MLP neurons of a small language model. Each row is named by its layer, matrix (up: input weights) and neuron, and shows model dimensions 528-719. Each number is 500 + 40 x the weight over its row's rms, rounded and kept within 0 to 999. Numbers have three digits each.
After each neuron's rows, "fires after" lists the tokens most often just before its 100 highest values on Wikipedia text that the model never trained on.

L6.up510:530505505514471441572501474452419486569464508411505491454543509444490559482537455457511472547453511490619516496582533471498499563476469444498491464485522478497552473533504512445486491559463535437584506487570521561457477467528555529600454497545499494594506574526486543454513500492481516495513509510480495497501492457446559404585491513477487454629531500502496516495529561469450538482481540471422499460489499529444492538489489545573460486536493457542506504500535491452542517548476580501520491517549557515529546453510515537593516452438499563558548490590515519544513572496489477518
fires after: " ", "E", "W", " (", "-"

L6.up564:461491546567495479522425455476497531503523492465449426511541460409537478544453504539477546449561563485472520524556432488477535558487480520506479626475472558448559499530418569516529521451539539554506489465448479521488431479513614553489526499545513506512470549503572552587492420535503474469486498525448491539525554454469479493506485527492477456454499432511481574479503559500541483516514544500452504581547549513534548548464419439550533507495510479455507554524577420498493566482469435489566552516451539543501506534489453479434460529490574523456435554520511479611457482488519504520
fires after: " ", "–", "-", "Early", " the"

L6.up826:446480491443530510536505415531489543501498556555498478456535430591402516553396475437517564540616547498477468473560492505539530515474509452467518556476493510495483494496510522511506527408420522520551563480539441493548486485497486523453502431532475533515474543445456529557527510537448544440502497479571531469533469520489536503412516555525449542538517510551462421460481506472496418487550433497455465520439487556533491469565449470589481431523488542530464445523491496477457498462533435533420461439428451528507539461551481496560562564480483496459470532473535530476459453498503492497
fires after: " /", " |", "3"

L6.up1905:461418556536475501564506479491457513561463512518480456527521512513341558579521506552529537486544527525455498417504463468533510497575517455532413468568433480617518495463474497505481501538527501611459531524483486510512578421475477498517582488482461478489509531471536400480436538492530501482466555565430477436509464502483518505462526506531585524531512541493497478526536491457452489543461442500498501540481565559493550594465516547492515527522465565487476513518478532461496503484497525457567474494466549494454519445522504502507579459527517497501484502514502453435530487514530493525
fires after: " |", "|---|---|---|---|---|", "|---|---|---|", "|---|---|---|---|", "|---|---|---|---|---|---|", "|---|---|"

L6.up183:505518571556425487478482517486532507465503488493446504460463475516465492475481460463483517507471504473453522564456513452542516500527502549471579438544511513435501484527471498511493507504543551470479598508518509466530502473523422495494505533511566481495512432586456384524509499480449528540447491495500459467520493508522562565521511536526476565475533505464444535462443500554454480470478471509490496463450492552543401433457486552429464448480539480476484477426419511511495502459491472422523433531496656518483502530489511557527459467493484561502525591479468460646484540519521496564
fires after: "9", "8", "′", "E", "°"

L6.up1251:508527513503610536500554503517473586492516491504504455435527469440524481509562524500532508507405493445435494503446489498507485578546507487483509496456495479447532456464502396497482469493488449487529497505457506540541473424511585531552476496487529501471554501460566404438536489495498568468568486460538486475472510527467503533507473511480441507520527531410470503590526555459535550445475476477497485459509581536495464534540551517477509502484502559491468549570476544573530505504528484512524529526452518527506504466508517466589570508535505549446527486480498457512446489522578586435
fires after: " ", " /", " |", "_"

L6.up1337:505498414510528490488502541577533461427462514529474568584528507515494565506489460505538578469546520543499533467473540454606452484566547421503526504396468511518408451468421426539486475493463506505532532574528469478518504548406442465427526511522495510406518506511501512497526535486575527517533528500422473514438549579529510467491561506517548500390480488501521497493460544447508399515480476539477509486445567511516538513469540475457581473518506507484540520493464509431501444568468422407467519513507572479512424428491497506495477495463517495493496508533481533527415508434495515513
fires after: " |", "4", "3", "5", "|---|---|---|", ")"

L6.up1536:534529570510494492458459465490477515450432440531461473536531526531456509570505485527495517469405480551580490520496403474523536529465504496517529499464511448465484494545512460560462504510498441491506527508461484553554492489430496481504488551400480485487468508518535509416502437573552486449456566441484450510499520496506487594535464513503484449504542483464491508442562445495490410525484478513443497540517479508500515463469494452438534494575431518492555503438496520514478514558499485525463440470467523419515529454491490494500444496419492473481476457531500500517547582465501505543
fires after: " |", " in", " a", " the"